Weights of a small GPT-style language model, trained from scratch on English Wikipedia.
Size: 9 layers, width 896, 7 heads of 128 (1 for keys and values), MLP 2368 SwiGLU, vocabulary 8192.
Architecture: RMSNorm before each block, rotary positions, biases on query, key and value, tied embeddings, attention and MLP in parallel.
Training: a variant of Adam for these matrices, 903M tokens.
MLP neurons of a small language model. Each row is named by its layer, matrix (gate and up: input weights) and neuron, and shows model dimensions 757-884. Each number is 500 + 40 x the weight over its row's rms, rounded and kept within 0 to 999. Numbers have three digits each. A neuron's up and down rows have the sign that makes its largest values positive.
A block is one neuron, or neurons of one layer that tend to fire together. After each block is what it responds to, as a language model described it from the Wikipedia text at the highest values.

L2.gate2224:503483538555504524511489521460522578500536464451489453560450573488516455525497502513429513545505431429446469538488449456418499473488496509501493557512485594508442443489525553480489463488517478514539412481494532491530524602533482491541540470525459474505602590517556431494539498478465515535441585496555490529450556462539500430460488506525512493498452514524479429519474503438486532522505
L2.up2224:480501486528441497469433502515426533473470585443522471496476510499515478517561444488501471517585530576528519522480499530489511469452516533525490525494512460517461500437516497473541484505483558473482501530485519561495530471560546441512484481487493483414504493522494473485463528465512483472472535455534475500507471518457533499556482478500446490411522547507467477536522437479526476477497
Responds to: Year digits in dates

L6.gate226:553438463497518462479552454470477462473457477495552509556458500542497351485516475499478477485518482532489518544497544502543452502488567529478502497506492434460503421508557547473497530537548483452497486506437566479507522520530518529522534526542465444528516547523515523465542506537464494434468495491506505488527497592532456440459514483527521518495473446542523531540450514558430428563505
L6.up226:394476417550572529491450584532539462503508558517489539546527583447505530549544555490465562438563484470536427520553428458483510541507467479463439453442516472494482544451495458546455496554450524531552488560537453514509528414462527525530506485492543476509424463450551490544479504407530516534521464511571567517565500487549546525557543456491540541464541491491464466497552485491450496542525
L6.gate1121:450520523537526520496489487485459513531495474492469469514476556458535475476444459523524537482532489455448513453525549489466498485503498529498483454526456499499469506458478560489501436534479451528498494543538475542488503494489505502489456508532513567628489502503498507545566515461479480527535505502508514484517533544538523499535512504493488552514492514463407468522573545425517482447554
L6.up1121:466461497491528470545561447534508530438426533472454508444531532482501495493513398542523488540537501518494490524480445527427602437509518437496539464420557492503507424492472487523459461481466504544557523469518534540521420468534511487463442573464483430557483456522467530471491565484460460470498466469450471505488435520559531512475430441532514543494479521452498475494481531509467502392544
L6.gate1212:475483490407462440460402515434458494493678535566478551489505514408574494554518453505533457586492562466472409462515532506509507501542543544503461539527562549484465500564585529406472527476489520524448556566481551561562475537490497565575479452510452481514543544525481514493548544506452525462509505427538537569509465542501474455489509559515510489536520496463510511492464514459493502517482
L6.up1212:537452535439488491458481529501481515508585572469485458540391579446475484439514516530496489603569527482497501502462500442463578453518468532479474553531449479573415582565509446530498486512561508487481449539576479470511494511511505566524547460492544544479633497492530438498457488467465482500491545490507457538509545495510488515566500421461558509443500505487557586504510543442505498531462
L6.gate1402:610482530610477466487486530508562529486451450481446488517545519479489380471497508467469548492498472522439480535479470514459484567517486506552455531543541457447475443514451472525415463490519493492428511494497559521430513542499509493469459529427577518429481540471480482505495513475511518531472563474546505538555505524465493520484655495530476519489511505568415504535393521516528506498536
L6.up1402:433518432475511479454537511486483488467545546535474494462464540473493477534531550521518483434606526436497495452532414547558494467439536581496491492502496493528511514508497519578530548500518533453582410509548590583629504488491542515508560488481556466524441473545581540564511461469472544480458531495431543501478454508491518472578455464584477516512540461427482492413507501528469536514546
Responds to: Year-initial digits

L3.gate595:491475541523514554505463512521449460526554485504530422500498569492505554505544461546496599459631481492523564537523563487528478524519523522463545409420515466455527454496459449507377470572464496501533504412480511540535551473473493458494586522475516538506557427467562600435467518501453482549563514470428530427479514509486525450543486451513428547470444560480499564477467516554534575556483
L3.up595:526476489497453515512480436484445582460584446498519496505451517480453483495532475577561513495516440617457423537529523472490472510452519462490580536474514436503470436497528511495471541559509526481481539548589532479505513559449507584483560541400528480463516513394466481554520525436519431460519507505495562492527506504409526437453452513483455475598480508470563511504519432552514477481497
L3.gate1294:472429528466560534442489441535459568468467378519450474516464495502502544442573447503537493488567479512505487494458475520540480438587496453553478529472501531485483533512448511492415529495451517463488487465518503469504513499498450494482529481500566434480430547487513499507468528504446598509484465510485472539441613586474521504554528425530528498514542452521422518504458519500500456522447
L3.up1294:489523535523442440499507494492493457469486509457472577472494585475474474521490486558536475539535557468480465446491513431472561478533446481563491475471583512478521510502464453535513473423516505527429487512542521525489478500463516479438457517507499497544569528427495500502481465509528525431468556500470444539494480456523527453548558559531461489531535494568503474562527436481491497515482
L3.gate1487:492490501558513556472467560484488459492531508490447447491498475522477587443444521425532522512518501480472457479529549557559573476493568493435484402495476525526516457529445513504490502510426557473538433545487515565540494477491511503467471528462455482499451505438475454463548520539547507573452473482561514535487474473463463472547538515527534463518492488532510532473562527462501548552481
L3.up1487:489520528497464539374478495465492438400453547534517491504504440496507460475476474557470452511530498484464531520514570497475482503484505529518546529432546503408529434487474459564482524550540506435468512443493445497512500515449468561484520418554424491470487468471454416423514532541542499425479544454535467493633475461443471507515464543518482504545472595494514527551458492477495512468586
L3.gate1565:530485506601455509543537488502546550562542516545489585577494453555469492487451538457498459482531497493513457514546530550569482512475490513509520455481482451488556460507542467587500397487536485495503509531481490503497527471507525450480460548478574481535602449478521466561445504443495507420493527453502422442561455521498514483449563592464503473475464485495476482535459480508577550515496
L3.up1565:521514526465498520489482474518515516488557538469534501559448503531497517536478476533464436504508434601499489495503486453542431518495474580479491406596522507533503462449467460504480502476549541559486509534453452507528519448537533444509485515486502547470533536491542549464471522445562527507519478489463434496498485495509439519492449448463460502528485525502461493466594497487489565481475
Responds to: Wiki section heading markers

L3.gate2:473491488521391454534486532487456566463519477498470394462467548492491473510531560518419484499495494529495456533491508429535545481480513519514521470503506572486495499531530432542539470552476499516548510504484544507525547538490534483395495520529499524518550539525567464477518434493534481481506520512461385515479598555501535466462498538535516536616499530470444468517452528518506554436487
L3.up2:509570494548456449480478475553441469444477602478401549442409499496496523524448474483411480435481433501530552494531491494430523510455528503510464537542554527568445504548437422545482453506495537487468453461497502518520544527543527422534517495406495502487610468425517475539484492484519444539471473454494496469424467503448517474549527541559495518480469521490451488463515481505480472530495
L3.gate1208:408487493462443473440541495482526476479459473457519460572482588554449441482507569458522475539470533494525503510487510525481451537570443516475503537468516489450474434505504495518498561556563477501495457495497442519496475478459489502447492522513493452471505496563486436483499459407512524503461511495502433480479498534527570506413490500477492563492463518489480501441497503541518481500502
L3.up1208:529589527568457529471500524432574441487419459447526563518533444523505464502563561491533508464511474516532565447508483480381471462514498465494442529442466423530481452486533455441466527488495501535491516532515514502420477477488579437490483509504525478511484531517475500510426512509475479467515475489489518458429465476458446402547508440504463503526522507476502491477583544459456494416470
L3.gate1399:469585512600548507500506543473481518445506450546535486487416528489483575531410454557502555524478437495406475489499535481483514447460482456563491492431492505491486450478462450461538497464457508483499485448579492491531545503453538492445485539555493482578528517562512571466480411490536507451571526513499490424461507458438542420486408465484556464507468515475442484525470463433469496546506
L3.up1399:474489507498590561484554532562506506440463411491475513517480492543440531456432462534471460444451464503447491473506504475515538532482514448587524523558525477570517565612490558510522451458510455508460517455530479505395539559499508446478504486476484528495508461497506528421525498489503471525490513520550536446478564530450451523480442421544483524497535490480530535577536483472509477489457
L3.gate1788:556496540514451432456492488542589482464510465394508423484489463463508538454508498435491482511588497483533546482538533493488466473585529510487510456447509501500491494508520455514535544539451452477469574520537462509480401486520528508496567440554526562494502536470574511506438499482449545425485559515548489551474525511472556475537481553467547479628548541474472457435470499526519480559558
L3.up1788:525479503543525500474567488495448491384500419501437531509498549497452484501545533512512472566524528487520450583513540518485501464475473487535561509526519506570455450456536505515520536532512458474533493459454497467532459484514574494511549510449503590540484519432449472449457511461529556563534547570491586515533433498489482470510461481442531455490522531523504496570438474455510494491538
Responds to: Mid-word "ol" piece

L2.gate1875:538582466532492452548494483503487562468528450423518502425492509466494459482461516441488559507497455471463502480457491456514500477582488421503448524524524537419465481542563514424528528521568489482501538555587504498408447500484554601436525489472496586389521490510467452504606499536435542524507487470530413514481473539552527585444525508491467479566548461469461516429546495540483500517502
L2.up1875:572546550499427511461593481501538516545515422481478556431479485392488460486393500481534513540543476475513477509468455461544522507453454435481559486499499564534429576576521511536462537481512558481527468527512503417445519464480520497519559539506501436428422553445553486589487572587495485527530522493476560571511476398461514468480502490517446559587470539509445538486483550514498499411484
Responds to: Number digits and word pieces

L2.gate1038:455481553473520521475511434440454542514495454403474523555434494470503480527460529570523454458559461551565418481515400491478479452542537454463497567435494579506504505511477520482503597524531490506511494526511432441485467509495487490507525470461550538448490547475549516492495470509528434528514647551469541471491550516496473515506455493467460498506519490522505511579531527546480528506544
L2.up1038:458490581495458493481624501492491451451590556534534576462553564504532563454539512520490481483538520544420454472473557504501492440461544494541491522482443494576484433576509466498562541569546553452510445449524472509548500481539542484489507512519541552498506490441499482500502499453439491553498497486558521559478497441534487591512441517480505503509512514515559556542469526412526431481540
Responds to: Section heading closers

L6.gate798:541477483515514475475443480491498523593545414500377540523522512515518527441527481451518589435495557391501513462492481482501482534527470395453499430533509489450511434553466533518456500525448532521418451497500491459510487546478465453490445558528500504552461482457501547535554568506536482510546452564504585536529582473440454502512443506561529547492505459529429536430488449548433497458469
L6.up798:542502454444491508551478486540551540517479554541562506498478455580534484442449555562467545471520492507505517455528504532450506553448494449553500511550500484558464466516471554472566444535386525514583488547564512420511524484548551483472469537503503534522442453478552522518540468480531471520520497459516481511533499490546553597526457507491502565509431515539500468439482533488565519554550
L6.gate957:513498567455510487582471522502535482527462499563534430532485444501488573457482509521483507586559486534529441521471481490503493553464463421470528442551497552521491499487516505431449401500454424523469505481537498535474482539460520501471460509539486513508499487491527478469534446547541537458501541545466527466539537485547501442421507469511531477509539468577461528493490448551489507522557
L6.up957:522549511531481438456484467510546559524470453511502441459553477578471497522482536492443489463515543453471480471518462493478508503544488483491501418527522468491499472589563513534572509488401464493520433506522469426470486530486506516521461584576519426468530504517509537513460449554485516498498536499565492522488481511484526473505519501520614465486561543494451548528468495543392477493479
L6.gate1223:528475549485543444525497456541487494567482523551508431462504578548521574487467431452547541459561468448575469508540563515496506492437489464531449479523474432521486430458509526499521470493404430536506442508430476461522586529434515536461480483462457536545482485569537567542596482555570495544491545466515511500510491461510508484490468455497460531527543439485442568542583484516527489558504
L6.up1223:511544524486528425450499413501525479588414514498523527450471537518517537540523495524484493506519523506533483471495426519450507596489520448516510552522468415503564442517450531495571547502448480511490473445528422473535486450472486484501485517553511548402457506502508481552521518576500517494498482431489487478501467529535501595445461560495471487453562493506501504464480486520450509517532
L6.gate1741:532535564458471507526485485467458585519466524483480481548468530509542521416482496442468477472488528549544539408463499516538511502433503487494538466467495492525529448549449480520432463476462447524444475498520497459468495529460510505497495453488542532499495512469542500496480469437552455501507540474477451533546499470495459507495550530471485476529515457540508599529506523446474526477574
L6.up1741:495500533460408494565574462473463481568500496509549459506476485494519512443567502421513533445498503579475516549496533459524459522512446471444518562546524449483482464518493537541531497559497529568526459425454480425540502492478509539486507494494516520547410486503501512482455492483497444435503502509529533482548481475433455527471481509428467498516497459555471518517549546581512526496541
Responds to: Biography career and heading tokens

L6.gate376:480516516510513522545442464517527510479524514552498511525513516470488541453555564514481542501550491508479563519544561473520544550390440510590511526508473493545482478547477495453487442468481507515492536521503504523488599487438487428449436522545531552557547520430499511470527506608532515424512498489479492547509487541503491461562460423484559428521559445448471541499505479512490514442468
L6.up376:570508516494572459524535461470438488478487463434460479497522531483453418465536456568474529405559514490608464544535501521469444502521440496486560559488517558523576578522462513545527538416642584473506480501517468500493473509546528490542500474504509454537497458495448526491563520482515500505499443469479546481515485482484548564501461499457485516521524495494535555502535565455423456462425
L6.gate549:520446475508515541505476514500506492497550536512483505510480539463520543405444453484534476563494538514529515490526534538550577484460450506487454529523480549451516510555526507561547430485532510477492415467472457549538453476592554503490468448493530571543433505453485557509532512533553482415451488475501489582472497475518409527549498477513413524443490523478469550496555476553478465488482
L6.up549:499488474502527503502508555495497474532379521564559471572455470528470503491498439501573479515488579580536515561507469512510586490532478570456557603490535480516566492556495512527563519485538479497487549588506562545467432528513491467563506502524437565487487498494502458519518432460496492485565525429452478574440466549544527549486559481493503525519488516495471478506505526527550524513481
L6.gate1578:516509451544498532558509472486514502441534491534485446521505531491444456437530495489497518518465504487466527506517473526505465525501518543483524535440528528416448566433433554465535453513546547507481523473523483532519532487530548536474427469438526496520541486602429538488537526541640541446491470528499505550540537540487456538569572458544516513501509487477423470548507482443531489394497
L6.up1578:461501566532448573484551455468493481539533580472526572455569476480502480448535482521434524528475521519517533553534492474552517531472555550429479543544550514490513512493452476528568493416530490500501534494476511624482478456524463467499461497487460519494545497516518521546494481507457474524584494503513479517533527442543482469485455494557468414519484532537552492404462507443482495465461
L6.gate1873:487493542501534468521491487491509494453463521526501516524517495483525545505490455437509516463465588549526599484551507423556422479438475544456491451535564483511459542523508457513520526518570512439538517552460543503495506494554539509520421541512505573442484478508498529564499541474496496439476537463540454496435526519512503531505443472452510440473501518495495497533437431490493499468456
L6.up1873:539572552409443531575523521536468534453545514540563464525518503451507486511454490400514474494524512497418487504431507460458533532462425489525539542503506534481485547470499525517530526490493467477478447505442483519495496481535518473511522461552510454480541576531573489497545538491502533469556450512504503505533483490517567473477534510503524463510563460569489486477477546508471505535453
Responds to: Word-final pieces and code digits